config = dict(
    positions='rope',
    rope_base=10000.0,
    qk_norm=False,
    z_loss=1e-05,
)
MLP neurons of a small language model. Each row is named by its layer, matrix (up: input weights) and neuron, and shows model dimensions 64-191. Each number is 128 + 32 x the weight over its row's rms, rounded and kept within 0 to 255.
After each neuron's rows, "fires in" lists the words (lower case) most often at its 100 highest values on Wikipedia text that the model never trained on.

L8.up7 [127 168 158  90 171 102  95 142  79 141  95 113 152 107 101 137 118  94 137  95 132 107 174 131  97 139 193  85 115 171 133  88  97 154 152 104 157  96 135 148 147 118 168 142 159 110 208 149 115 142 119 129 125 196  86 160 161 127 160  99  79 136 144 173 116 125 118 153  93 127 153 171  80 161 148 111 148 113 141  56 112 159  91 100 120 138 130 130 145 147 148 177 118 159 144 152 165 140  65 125 120 100 145  39 174 114 104 140 117 172 124 111  80 137 122  91 140 173 108 159 102 150 182 213  82 155 132  99]
fires in: "to", "did", "would", "any", "their", "not"

L2.up526 [104 129  79 145 124 144 126 146 120 114 108 103 101 126 140 156 155 145 163 126 150 111 105  73 112 122 129 174 100 109 126 182 124 143  59  71  96 134 128  95  68 104 150 201 155 128 126 173  99 171 138 122 103 178 154  96 153 112 174 204  91  71 104 123 127 139 134 135 149 132 144 165 147 124 127 159  78 113 123  96 146 133 140 136  82 146 143  93 142 170 167  81 108 111 119 115 118  72 142 100  95 165 174  76 105 175 147 131 161 153 148 156 149 175 165 108 174 119  48 171 162 147  81 131  93 150 105 118]
fires in: "released", "release", "carolina", "ukraine", "scenes"

L15.up152 [130 119 143  91  67  76 112 153 114 118 136 146 134 102  99 141 108 139 131  84 128  96 134  78 120 136 193 214 122 169 115 111 147 175 125 131 144 139 142 144  98 138 143 137 154 157 130 123  87 131 146  97 107 117 133 119  86  54  44 146 120 128 107 152  20 119 134 126 204  88 193 160  99 143 148 169 164 106 112  98 142 211 145 191 135 134 137 111 137 111 163 154 132 181  87 140 109 119 123 163 116 112 149 134 108 107 147 139 147  77 109 134  70  99 124 137  87 113 110  86 153 137 140 101  23 144  80 151]
fires in: "during", "in", "and", "following", "he", "on"

L20.up760 [159 110 191 142  96 125 165 148 115 129 143 137 113 151 116 163 158 134 182 134 134 171 130 114 143 138 142 164 118 101 143 109 192 126 154 110 192 156 166 100 144 111 100 187 102 138 136 110 231  94 103  78 106 173 115 104 141 110 132  93 119 117 152 105 105  98 137 120 153 101  91 143 124 131 157 112 154 111 255  63 107 139 119 109  86 154 143 143 136  82  90 110 136  67 105 160 166 111 126 181 134 147 174 107 145 137 116 100 153  85 149 132  76 148 130 131 117 146 134 157 154 156 154 134 151 142 112 159]
fires in: "and", "under", "to", "of", "with"

L8.up337 [ 89 181 157 131 137  87 150 154 172 111  91  90 114 126  92 131 181 152 104 149 132  95  70 149 188 142 154 199 116 169 113 142 162 129 137 157 131  96 118 123  70 139 150 178 175 169 116 136 153 110 135 123 110 144 151 122  70 144 141 106  80  74  98 110  57 132 141 124 122 165 126 145 157 151  93 156  60 189 117 175 110 118  93 106 132 164  74 110 106  68 180  70 116  81 117  95  77 105 159  78 108 148 110  79 136 112 144 119  71 113 176 110  88 115 102 128 149 144 151 175  91 131 115 130 124 206 135  67]
fires in: "it", "there", "june", "july", "august"

L6.up91 [145 134 152 112 130 158 121 117 134 142  71 121 149 131 120 167  95 200 108 147 162 161 148 121 125 149 155 166  93  97  90 130 109 132 114 118 156  81  78 121 174 134 111 121  93 180 128 152 149 150 152  46 138 111 174 138 142 178 126  76 105 122 163 109  93 202 102 125 225 134 143 159 111 116 154  84 108 119 133  65 132 110 145 182  61 143  77 132 141  80 128 128 153  77 115 173  90 100 129 134 129 116 122 103 171 117 156 179 143 122  78 105  83 172 114 129  57 165 156 158 146 119  72  93 108 127 144 146]
fires in: "university", "world", "college", "harvard"

L4.up441 [157 100 122 136 124 101  85 180  96 138  83 163  99 128 128 129 104 149 122 112 130 134 122 144  72 119 179 128  76 144 131 125 133 112 158 151  62 116  77 125 154  99 106 133 101 145 124 199 118  51 168 144 125 129 133 196 140 127 157 155 129  67 143 133 115 132 105 107  93 155 111 188  55 113 133 166  59 127 212  82 112 144 163 130 200 104  95  88 109 164 138 129 104  57 133 157  86 127 130 119 155 144 170  84 137 122 175 130 189 113 189 122 121 192 177 171 160 119 132 152 149 140 156 120 138 140 143  95]
fires in: "career", "life", "father", "relationship", "his"

L13.up26 [122 116 127 112 126 121  95 131 111 129 162 175  97 122 179  98 141  77 132 178 145 113 130  94 163 172 184 129 174 122  93 219 107 145 163 123 112 133  90 121 103 151 130 185 109 151 199 148 139  73 175  62 137 120 167 101  91 195 170 162 107 144 118 111  63  71 117 162  87 131  87 119  79 123  94 111 163 118 168  99 106 157 118  90 105 166 163 139 156 100  94 159  94 184 182 129 131 136 116  94  16 153 108  87  63  90 184 180  86 143 166 126 114 115 118 136 119 162 126 138 167 129 155 165 110 111 149 161]
fires in: "of", "in", "boxscore", "white", "things", "s"

L13.up271 [130 142 168 130 111 166 144 130 148  94 105  92 138  93  99 139 184 138 142 157 140 131 163 152 139 180 124 159  87 171 160 152 137  83 135 131  76 121  48 121 128  73 105 128 127 101 118 147 153  73 126 129 140 197 200 140  82  52 127  89 143 121 161  95  98 132 116 129 118 118 169 159 123 150 155 146  87  80 117  89 130 134  84 129 111 190 121  60 184 178 141 123 112 172 151  90  70 101 110 127  70  78 165 159 161 128 160 120 130 177 136 149 118 115 157 138  57 127 114 164 207 113 138 147 108 114  86 105]
fires in: "with", "of", "by", "one", "as"

L2.up555 [ 91 104 100 180 130 161 118 144 158 130 114 141 107  79 159 176  86 119 168 145 129 108 123 119 107 133 130  89 148 191 103 107 135 167 105 118 148 149 121 180 124 108 118 111 165 148 194 141  88 134 159 163 123 157 205 132 128 146 193 112 106 162 144 146 136 142  69 164 148 175 131 187 101 113 144 123  78  69 174 133  93  77 137 180 168 130 137 118 133  88 148 194 148 133  56  87 107 167  59  88  97 119 117 125 109  73 150 137 124 105 120 139  93 201 149 101 136 167  96 122 127 163 127 133  98 156 129 160]
fires in: "him", "himself", "man", "dan", "themselves", "them"

L4.up383 [ 80 127 164 129 194 126 126 199 164  94 116  89 147 120 159 135 162 176 135 125 176  96  82 135 128 104 113 161  64 164 121 123 169 142 173 145 122 110  63 136 115 154  82 199 112 157 178 121 186 142 138  73 101 134 149 170 130 147 102 128 106 200 117 167 121 111 217 142 114 124 160 153 143 123 132 146 151  77  93 118 117  85  99 151 130 150 114  96 133  90 122 112 110 119 178 168 170  71 157  65  98 127 173 121 157  55 132 149 162 144 130 118 112 130 138  84 133 123  76 139 154 121 133 125 129 165 118 126]
fires in: "has", "had", "which", "have"

L22.up453 [167 124 145 155 146 167 150 167 119 180 137 121 129 102  96  84 137 132  98  94 173 129 143 113 163 137 176 111 104 170 148  76 220 117 153 132 126 104 151  92 112 103  85 172 188 127 127 194 151 119  84 175 115 119 129  78 159 118  84 147 125 125 169 105 133 145 172  95 129 141  98 158 156 155 113 170 175  71 201 109  93 123  77 156 131 198  94 114 228 125 146 147 121 105  97 154  82 158 123 108 103 139  49 133 107  93 152 109  86 100  83 100  84  95 139 123 140 135 177  92 195 106 101 128 103 160 136 107]
fires in: "an"

L8.up482 [112 158  94 110 130 202  89 138 115 117 139  90 133 131  89 192 105 144 145 127 154  73 186 140  96 126 131 135 101 106  99 181  85 100 153  87 156 115  88 133  98 104 106 190 129 134 154 135 116 129 136 109 144 158 167  60  90 123 131 111 138 129 132 124 139 120 144 146 150 166 192 188 164 155 118 117 137 141 194  83  83  89 153 132 131 114 146 102 107 151 102 123 143  72 146 162 147 127 122 142 173  84 131  87 168  91 124 168 103 101 143 138 187 141 160 135 175 148 132 135 131 154 102 136  20 140  46  92]
fires in: "to", "from", "into"

L17.up191 [138 179 156 139  96 117 135 118  85 142 143 100 142 127 111 152 143  49 150 133 201  88 166 124  90 127 137  96  89  85  86 113 138 112 154  79 139 154 164 141 137  83 119 168  69 166 101 147 133 102 148 127 133 174 113  99 125 101  74  69 122 124 114 115  68 196 122 119  77 134 156 131  98 169 176 135 145 134 143  71 169 113  63 133 113 217 145 100 149 116 140 158 102 163 132 115 196 123 106 140  82 138 190 139 125 157 164 162 125 178 121 134 105 131 106 168 164 140 134 171 120 143 132 143 116 151 154  86]
fires in: "the", "to", "of", "in", "a", "by"

L2.up512 [137 129  76 161 120 147 109 140 132 102  83 154  86 170 172 154 122 149 155 152 160 109  81 112 129 165  98 121  91 113 183 148 166 135 155 142 110 117 120 108 158 153 125 142  85  70 138 140 142 140 148 128 132 223 114 102 102 168 152 131 112 102 169 130 131 143 121  98 149 170 115  96  92  78  90 153  92 114 122 140  65  85  97 146 157 142 140 159 163  85  67 157 140 180 125 116 149 130  71 136 136  76 151 120 207 111 128 172 137 123 174 156 100 105 199 118 147 177 134 182 140 118 110  31 163 116  83 117]
fires in: "charles", "classification", "great", "class", "railroad", "henry"

L17.up482 [150  96 146 131 114 137 142 143 132 120 108 145 102  98  75 132 104 131 107 116 147  88 115 142 105 156 215 132  64 140 152 129 149 113 128 138 188 172 121 126  89 124 128  98  75 154 188 152 157 108 151  87 106 146 104 118 146 145 185  84  94 132 153  68 133 144 119 110  97  97 140 141 116 113 137 128  98 185 112  68  86 114 109 172 160 171  79 112  89  74  94  99  89 104 117 169 100 112 128 114 175 131 121  80 100 124 189 148 158 149 174 133  94 199 145 122 147 183 178 149 154 104 172 116 126 148 149 193]
fires in: "on", "english", "nbc"

L2.up388 [102 121 129 150 150 136 126 202 139 106  92 172  93 144 102 146 157 127 123 171 166 135 142  92 131 122 150 153  82 110 130 159 135 127 158 109 135 185 122  63  90 128 112 173 133 205 114 100 184 144 154 142 170 140 140 147  87 168 106  97  31  65 165 144 137 137 111 139 175 136  94 145 132 157 113 109  91 207  89  86  93 106 203 175 119 149 116  99 103 156 176 151  64 174  73 139 168 139 115 144  67 131 129 139 107 117 131 110 117 126 126 123  96 166 109 120 116 157 162 178  94 173  96  69  99 124 127 219]
fires in: "between", "there", "country", "according", "platinum"

L17.up303 [115 136 106  81 141 119 201 145 154 114 174  97 107 115  93 112 108 131 127 147 139 118 107  72 125 124 119 123 145 175  96 137 145 121 172 133 104 138 135  87 125 133 189 174 116 156 114  94 130 128 112 144  59  98 134  47  58 124 162 122 142  99 129  75 121  93 139 169  93 110 237 162 137 113 161  93 148 139 154  97 121 123 135 196 111 136  93  89 102 126 135 175 127 139 173 136 130  77 121  76 155 183  97 121 121 109 160  91 123 136 123 172 155 123 170  53 108 110 111  95 164 138 132 144 140 164  79 123]
fires in: "of", "in", "on"

L20.up58 [149 107  79 164  88 118 131 108 153 121  94 175 153 129  96  93 163 101  90 112 114 107 101  94 133 116 127 120 131 110 132 175  92 135 134 118  81 175  64 109  89 151 101 138  88 135  87 153 158 117 157 117 128 135 129 128  79  94 133 177 112 127 121 149  98 129 107 128 119 113 136 229 109 197 141 187 131 105 197 130 133 133 165 161  78 138 163 138 146 162 157 105  74 134 125 121 165 141 137  86 105  61 183  83 132  69 162  65 157 192 106 107 146 203 159 151 116 117 141 139 163 167 147 142 114 151  87 114]
fires in: "this", "that"

L5.up273 [154 121 163 166 143 146 108 156 111 100 104 111 120 152 142 129 152 145 120 167 138 148 122 158 161 105 151 157 102 120 117 201 171 139 154 187 104 101 121  74 107 132  89 156 169 168  80 190 151 148 142 121 105 142 118 108 134 141  95 123 104  89 169 103 158 133 112 126 147 166 152 148 114 124 133 119 141 164 119  41  95 129 116 116 158 147 111  85 134 102  94 112 146  98  95 171 140  97 122 139 108 178 173 117 146  89 129 102  98 197 163  99  89 172 164  75 122 122 124 128 167 108 135 142  77 201 207 190]
fires in: "there", "it", "according", "between", "part"

L5.up740 [105 162 155 120 124 209 124 102 109  60 155 144  90 151 163  96  93 111 140 141 174  88 125 144 106 159 165 112 110 140  97 129 164 176 130 126 131 130 148 138 108 127 193 106 202 110 104 150 100 173 124  79 145 156 130 126 114 158 136 103  69  66 130 114 155 166 126 189 136 146 143 134 137 122 166 165 122 164 183 144 106 148 152 128 142  99 113 147 153 141 142  82 180 150  88 181 147 129  81  98  49  99 187 123 135 108 174 116 191 173 182 149  99 161 141 107 166  97 120 133  84 144 151  77  91 165 115 139]
fires in: "such", "same", "only", "some"

L20.up245 [150 104 116 154 103 122 128  95 152 128 134  35 110 105 116 103 106  81 130 221 143 137 102 130 109  85 161 148  96 116 155  49 177 143  40  85  95 171 148  91 125 130 161 155 126 181 170 111 140 117 147 111 104 137 132 119  88  87 106 160 109 123 131 141 105  84  96  94 168 136 126 100 129 179 130 148 159 157 139 118  92  99 112  97  96 180 134 125 173  87  64 172 103 127  88 125 169 137 134 110 121 160 127 130 151 121 214 194 130 148 145 157 122 175  55 113 142 100 148 124 158 101 102  76 141 131 164 154]
fires in: "a", "to", "and", "in"

L5.up53 [108 132 166 114 143 167 137 153 120  74  90 101 135 107 166 132 147 138 177 163 151 138 104 159  91 100 139 131 125 178 143 142 153 164 148 113 162 152  51  72 163 160 156 123 180 147 140 172 119 138 142 157 140 142 158  97 194 112 143  70  61 146 115 107 125 167 109 163  93 125 110 110 103 107  92 103  86 142 125  66 144  90 125 129 107  96 120 128  90 123 188 113 149 132 100 182 180  99 150 114 110  65 146  70 103  91 151 130 156  88 164  78 142 136 204  45 182 176 107 138 132 131  55 133 125 160 110 148]
fires in: "had", "played", "matches", "games", "competed"

L15.up109 [150 106 128  64  69 108 170 138 152 103 104 122 103  77 111 151 106  89 100 158 142 154 100 114 155 148 131 179 150 133 147 136 139 177 111  99 101 132 128 120 132 156 179 144 123 124 184 151 174 111 143 127  71 123 115  76 178 101 187 156 112 133 102 112  83 164 151 153  99 107 115 207  97 168  64 152 174 117 161  67 104 143  82 192 119 179 145  68 112  74 104 206 123 167  99 147 122 104 133  91 140 118 129 116 142 135 199 135 137 128 126  78 135  89 159 112 178 155 137 171 163 105 111 215 108 147  78 150]
fires in: "of", "to", "in", "early", "from", "about"

L4.up67 [ 88 140 182 173 161 146 140 117 127 122 127  65 112  83 148 129 108 108 163 106 134 166 138 128 184 113 106 127 126 120 100 207 182 148 116 177 169  82 115 104 121  87 147 109 150 171 145 148  92 101 136 100  95 119 156 147 147 198 171 146 137 164 102 144  99 111 116  64 117 139 122 144  85  51 162 147  83  75 132 113 108 142 146 117  75 153 132 124 142 101 139 130 169 115  85 106 148 136 125 147 136  68 135 168 139 154 182 143  70 165 145  81 124 166 118 136 169 123 148 172 141 127 100 171 136 148 139 121]
fires in: "him", "them", "squadron", "syria", "village", "luke"

L12.up364 [154  92 178 110 122 144 144 155 147 158 109 180 214 123 117 108  63  98 149 167 150  82 160 113  66 139 115 107  91 124 137 135 121 164 115  90 138 138 129 151 142 135 152 182  80 116 117 117 108 190 169 105 110 110 126 139 131  77 151  83 108 154  90 138  85  90 136 131 117 109 133 111 162 109  93 156 174 112 156 132 114  97  48 158 120 111  97  75  91 121 154  91  79 164 110  93  97 158  69 125 175  69  87  83 138 145 219 114 138 129 114 158 137 139 156 103 125 143 192 197 138 122 162 207 127 132 113 152]
fires in: "on"

L20.up398 [ 86 126 134  99  95 168 116 155 169 134 155 140 138 128  79 181 136 133 105 125 119 142 112 172 100 106 137 132 107 134 180 152 138 100 158  88 137 132  90 121 104 156  99 177 123 124  75  53 204 112 127  86 127 144 157  93  89 143 112  75 139 118 127 115  69  92 129 156 133 138 164 143  75 147 102 171 131 145 192 110 112 156 116  69 122 178 112 134 164 117 145 143 165 133 155 128 132 104 115 120 137 182 151 118 156  85 101  76 113 155 141 102 153 147 174  93 141 141 126  98 121  95 105 108 125  97 178 119]
fires in: "with", "by", "under"

L2.up221 [126 172 173 173 145 174  96 134  62  96 129 158 149  70 113 139 118 122 149 171 134 145 106 181 100 138 165 137 113  82  97 130 103 112 175 143 171  46  44 128 140 190 209 114 115 163 123 178 144 130 117 162 198 138 112 127 101 154 140 121  54 168 151  84 128 117  87  96 163 179 131 174 132 111 169 104  90 123 133  83  98 124 127 120 109 126  90 127 134  94 121 100  71 114 111 141 128 107 107 113 116 108 140 101 172 105 118 167 158  71 159 106 117 159 146 118 138 129 130 167 170 121  93 105  73 119 109 131]
fires in: "had", "h", "having"

L4.up153 [146  91 169 143 113 134 124 125 107  97  97 130 147  99 121 123 113  97 147 167 139 154  80 145 161 146 168 117 121 149 143 140 161 185 168 146 101  96  99  91 124  86 120 147 160 150 172 139 125 134 116 111 109 204 175 123  75 203 142 108 120  99 184  87 139 162 139 115 152 107 130 136  34 128 189 141  72 141 170 120 124 138 124 110 114 152  99 137 181 168 129  77 125 126 165  97 122 139  85 145  50 147 148 199 149  41 159  87 142 130 156 140  70 120 127 137 203 137 130 138 115 120 152  62 142 197 146 112]
fires in: "some", "same", "various", "several", "other", "certain"

L4.up332 [106 112 155 130 114 205  95 155 133  89 120 135 110  95 137 105  86 128 115 144 148 157 108 152 198 136 186 117 137 161  96 184 127 151 189 125 146  95 194 123 113 121 131 116 202 195  98 128 184 180 171 110 113 145 121  96  90 170 124 104 100 125 118 107 128 159 147  87 106  90 107 172  44 143  83 101  93 171 110 122 119 111 206 115 120 117 121  73 131 129  69 116 149 160  74 144 158 121 130 113  82 151 135  93 147 131 146 103 121 110 138 114  75 130 109 129 112 121 115 159 114 171 100  94  49 140 134 178]
fires in: "during", "both", "there", "following", "between"

L2.up647 [123 126 146 158 178 179 151 122 105 120 107 102 103 108 124 167 131 136 161 100 132 131 119 143 128 133 139 106 120 181  96 172 164 131 142 137 143 114 136 130 196 148 174 145 128 210 198 128 117 118  85  88 131 129 143 156 126 192 140 129  95 104 143 124  66 120  93 115 121 122 108 194 115  91 152  65 178 157 135  95  96  95 114 144 192 133  79 124 154 129 122  67 138 104 136 184 168 143 104  90 134  74 138 109 160  94 120 132 151 113 152  95 168 177  80  75 237 114  90 143 100 144 104 106 118 143 115 127]
fires in: "would", "could", "did", "had"

L20.up234 [115 134  93 101 138 150  87 140 136 156  58 181 112 155  98  98 140  68 123  75 163 145  89 221 126  98 207 144 160 128 132 110 118 183  83  64 139 128 146  73  87 179 123 165 137 119 157 110 104 141 145 126 110 119 101 135 107 204 140 139 104 149 125 127 136 127 156 121 131 132 109 172 122 101 138 181 168  93 163 161 166 130  92 135 150 160  88 150 101  62  94 172 118  78 108 159  66  71 109 106  94 137 132 156 165 106 125 133 107 129 122  88 116  84 128 154 137 151 166 169 148 136  83  96 114 145 148 100]
fires in: "an"

L4.up213 [ 86 116 156  89 145 132 157 132 120 157  99 146 159 150 135 142 151 125  87 122 202 141 152  83 113  93 113 124 113 177 123 129 107 167 141 147 152 140  86 137 139  92 214 176 105 165 147 102  96 124 168 122 121 111 165 115 129 190 158 130 138  94 106 108 146 104 171 154 165 127 187 155 122 166 100 127 103 110  78  89 159  97 144  81  75 166 110  96  31 115  93 154  93  96 117 145 255 111 188  43 132 120 107 117 173  95 120 107 108 175  93 141 166 134  87 120 177 143 140 149 119 192 136 103 112 143 158 137]
fires in: "may", "also", "would", "others", "champions"

L20.up272 [132  58 177 158  98 118 146 123 155  59 115 132 148 145 143 116 118 150 119 160 137 150 102 149  99 126 114 196 162 154  90 228 158  88 129  95 141 139  79  60 130 118 108 122 128 117 103  86 158 125 159  65 101 182 153  95 153 100 135  84 135 135 159 123 134 122 102 193 152 138 160 144 117 189 134 154 107 103 130  90 149 169 138  96 106 114  92 164 161 127 158  90 136 145 100 118  85  78 137 157 133  94 168 100 157 114 139  90 149 212 111 138 127  70  80 122 126 139 129 130  96 148 208  90 119 147 163 128]
fires in: "with", "only", "including", "when", "as"

L20.up707 [136  97 169 131 118 175 139 124 179 174 135 135 115  45 151 131 164  76 139 193 134 116 144 157 187 102 113  76 122 126 181 125 108 159 141 111 173 172 189 132 149 128 173 137 180 159  73 148  60 153 122 114  97 136 132  94  95 124 132 139 110  97 202 162  83  88 154 112 191 151 151 118 117 127  96 170 138 172 169  92  81 148  87  76 127 113  84  79  85 121 135 170 165 138  78 101  92 164 151  86 126 143 160  65 162  88 152 115 154 169 100 123 122 182 160 154  83 119 151 113  92 131 142 124 175 140 158 154]
fires in: "a", "and", "2024", "more", "its", "2022"

L15.up154 [165  69 187 156 107 129  87 128 141  50  89 172 152 142 131  72 137  99 117 130 112 160  90 123 181 127 153 178 100 124 137 130 137 167  77  86 142 157 145 119 153 113 177 136 137 109 171 163 186 118 144 148  98 173 158  89  83 156 107  84 137 107 211 125 111 163 129 149 138 138 113 176 105 125 151 111 100 109 156 109 156 129 125 175 104 163 101 107 158 136 138  74  71 117 131 127  72  71  86 106  97 130 167 148 119  66 175 108 115 190 155 131 168 164 136 136 127 172 152 172 107 138 114 123  16  76 130 151]
fires in: "that"

L11.up164 [114 188  88 118 130 127 152 150  86 141 130 118 155 165 125 140  97  96 148 114 126 141 129 108 136 140 139 189  50 145  85 159 159  77 171 104 123 143 130 104 105 159 103 134 125 153 161  90  88 170 116 116 109 129 159  65 132  56 128  48 140 155 137 120 102 144  88 129 131 162 153  97 131 136 116 159 125 142 127 118 113 133  82 164 120 161 171  88 106 142 114 216  97 147 159 168 108 126 159 133 167 127 112 105 111 143 114 103 148 113  99  99 101 136 109 124 140 180 112 169 134 148 105 142  55 162 156 113]
fires in: "on", "about"

L20.up369 [136 115 138 135 154 197 141 195 112 163 126 114 177 105 154  49 176 151 131 153 174 105 139 114 171 101 142  99  98 120 106 121 149 105 143 107 145  71 139 107 122  83 120 114 149 109 143  99 175 109 129 127 142 124 124  94 103 142 148 166  73  62 124 137 133 137 107  99 162 161 108 181 166 122 204 155 165 119 128 100 113 163 116 138 140 156  86 123 125  84 120 140  98  87 140 134 115 128 143 152 139 119 131 150 121  60  83 142 138 154  54 146  66 125 179  93 133 162 179 170 161  83 108 138 183 166 126  51]
fires in: "an"

L4.up626 [102 191 142 121 171 127 112 173 103 130 140 108 136 150 108 106 152 106 143 156 147  78  96  88 175 151 163 102 139 170 107 195 126 166 161  91 145 145 131 141 134 139 159 117 172 119 115 170 161 182 115 127 168 141 139 166  56 173 120 108 103 107 151 156 103 152 144 136 159 137 171 181 128 119 157 121  56 156  83 118 152 104  99 123 111 127  96  70 149 149 143 127 126 137 160 111 153  94 102 165  75 112  39 128 115 121 170 121 125  87 154 183 104 158 125 107 109 162 111 172 135 105  89  84 152 135 171 121]
fires in: "there", "he", "it"

L20.up767 [136 126 129 102 113 156 154 137 127 162 125 151 179 149  88 113 148 120 134 157 121 137 183 118 126 112 184 140 137 110 127 135 145 132 130 140  95 132 146 137 119  61 116 171 163 165  86 141  97  55 135 127 139  89 183 119  79 203 119 116  71 119 189 116  88 123  89  51  83 111 114 231 101 160 175 185 149  73 166 146  71 194 100  63 148 149 133 121 158 121 143 119 164 128  99 103 165  97  92 112 129  95 113  99 142 104 139  93  91 144  97 120 140 100 148 101 188 119 151 165 198 134 126 173 118 122  48  56]
fires in: "an", "aphasia", "chemical"

L20.up16 [ 43  83 104 103  63 139  97 122 227 120 134  49 171  86 125 144 114 157 157 150 103 128  70 104 134 131 190 103 137 112 148 109 184 112 124  72 163 114 109 153  89 118 133 190 176 174  99 140 168 153 166 139  82 132 120  83 112 109 105  95 109  92 150 171 138 143 167 163 159 190 165 202 127 157 144 126 134  87 159 138 140 131 155 146 125 164 132 111 163 131 115 123 116 138  89 120 171 131  81  86 160 167 113 125 143 139  87 126 129  81  75 139 171 135 119 143 100 169 186 104 106 129 131  89 123 173 101 140]
fires in: "and", "to", "sam"

L13.up102 [ 77 106 171 139  89 131 159 184 129 103 119  78 180 105 109 127 140 105  89 139  93 135 118  65 201 117 135 167 116 228 137 170 193 137 141 174 127 147 120  77 105 132 168 116 156 183  93 142  83 110 133  90 166 125 150 150  58  83 102 102 167 148 168 108 113  86 140 179 107 174 145 135 143 111 157  54 140 118 197 186 138  90 125 148 117 150  86 138 155  87  80 103  77 134 150  95  91 129 129 132 128 116 127  82 124  61 134  80 126 128 142 123  94 156 143 130 173 120 166 138  89 137 178 146 134 144 181  91]
fires in: "one", "there", "him", "i", "meaning", "it"

L20.up613 [161 100 136 140 110  99 132 177 107 100 109 133 174 114 133 122 119 129  90 188 131 118  97 114 154 100 160 161 132 162 116 133 151 164 103 133  79 101 122  86  95 204 112 157  96  92 152  96 107 113 121 143 116 121 181 122 105 148 113 170 133 140 113 112 110 159 133 146 135 130 121 158 103 133 150 200 129 115 196 123  65 113 158 117 181 164 116 105 193  51 168 114  94  91 112 158  50 114 100  77 103 122 170 138 169  44  81  88 108 201 138 118 147 150 160  49 140 115 134 122 150  94 119 135 142  87  52 116]
fires in: "an"

L13.up389 [ 95 130 128 132 126 122 187 212 201 149 130 180 103 190 114 131 180 125 154  84 202 124 108 102 137  98 139 120  94 182 130 100 143 104 167  91 132 146 110 133 139 157 233 136 106 111 164 167 111 128 123  95 132 160 145 155  89 165  51 184 103 158 211 123  61 127 165 173 224 125 101 122 143 159 114 209 160  92 155 109 145 141 130  97  97 124 119  96 164 115 111 139 114 160 139 141 121 104 140 142  80 115 111 160 146  95 150 112  93 110 121  91  64 162 129 128 132  97 106 120  88  91  86 102 132 148 187 113]
fires in: "with", "an", "up"

L2.up201 [129 133 119  82 151 189 126 113 121 160 111 150  91 122 165 160 150 115 111 106 139  99 179  56 147 146 170 161 119 150  96 120 131 160 109 138 148  95 105  69  89 126 158  90  99 177 116 115 151 119 156 126 147 119 162  82 143 155 118 122 147 122 128 161 138 188  83  95 197 136 109 183  74 113 168 120 133  99 160 141  96 104 137 146 132 165 151 140 187 141 159 114 170 107 158 108 152 125 133  79 125  71 104  81 136 124 177 147 116 106 145 151  93  92  83  63  98 158  99 165 164 109 118 169 147 151  91 145]
fires in: "school", "university", "college", "academy"

L17.up190 [120 123 122 148 100 155 103  94 151  83 166 110 104 105  83 128 189  84 149 165 182 130  72 139 103 142 103  48 108  98 129 199 167 126 108  77  64 132 151 119 130 114  96 164  83 151 206 146 161 100 181 149  72 128 133 114 144  90 128  88 118 143 141 129 128 130 115 119 155  96  86 141 127 183  80 132 151  86 192  88 127 119 108 181 111 150 144  90 159 106 127 130 148 133  70 165 170 179 124 137 122 159 148 130 116 137 176 110 127 120 168 128 118 150  86 137 105 175 130 237 137  98 150 143 148 127  80 108]
fires in: "s", "to", "his", "upon", "of"

L11.up530 [139 139 139 155  84 163 137 205 149 144 121 127 127  82 168 120  99 106 132   7 176 128 125  87 131 173 205 110 112 103 162 125 136  77 196 128 176  95  81  94  76 110 138 195  86 132 154 182 171  95 113 127 130 158  89 115 127 100 145 122 125 143 154 180 126 145 127 220 171  73 129 148 175 142 124 181 119  92 125  72 152 131 136  91 122 116 131 113 126 128 123 134 132 120 159 136 127 106 129  98 107  67 140 148 137 136 108 136 151 128 127 101 107  96 134  84 102 174 156 132 131 113  85  91 163 133 100 155]
fires in: "until", "as", "where", "march", "that", "january"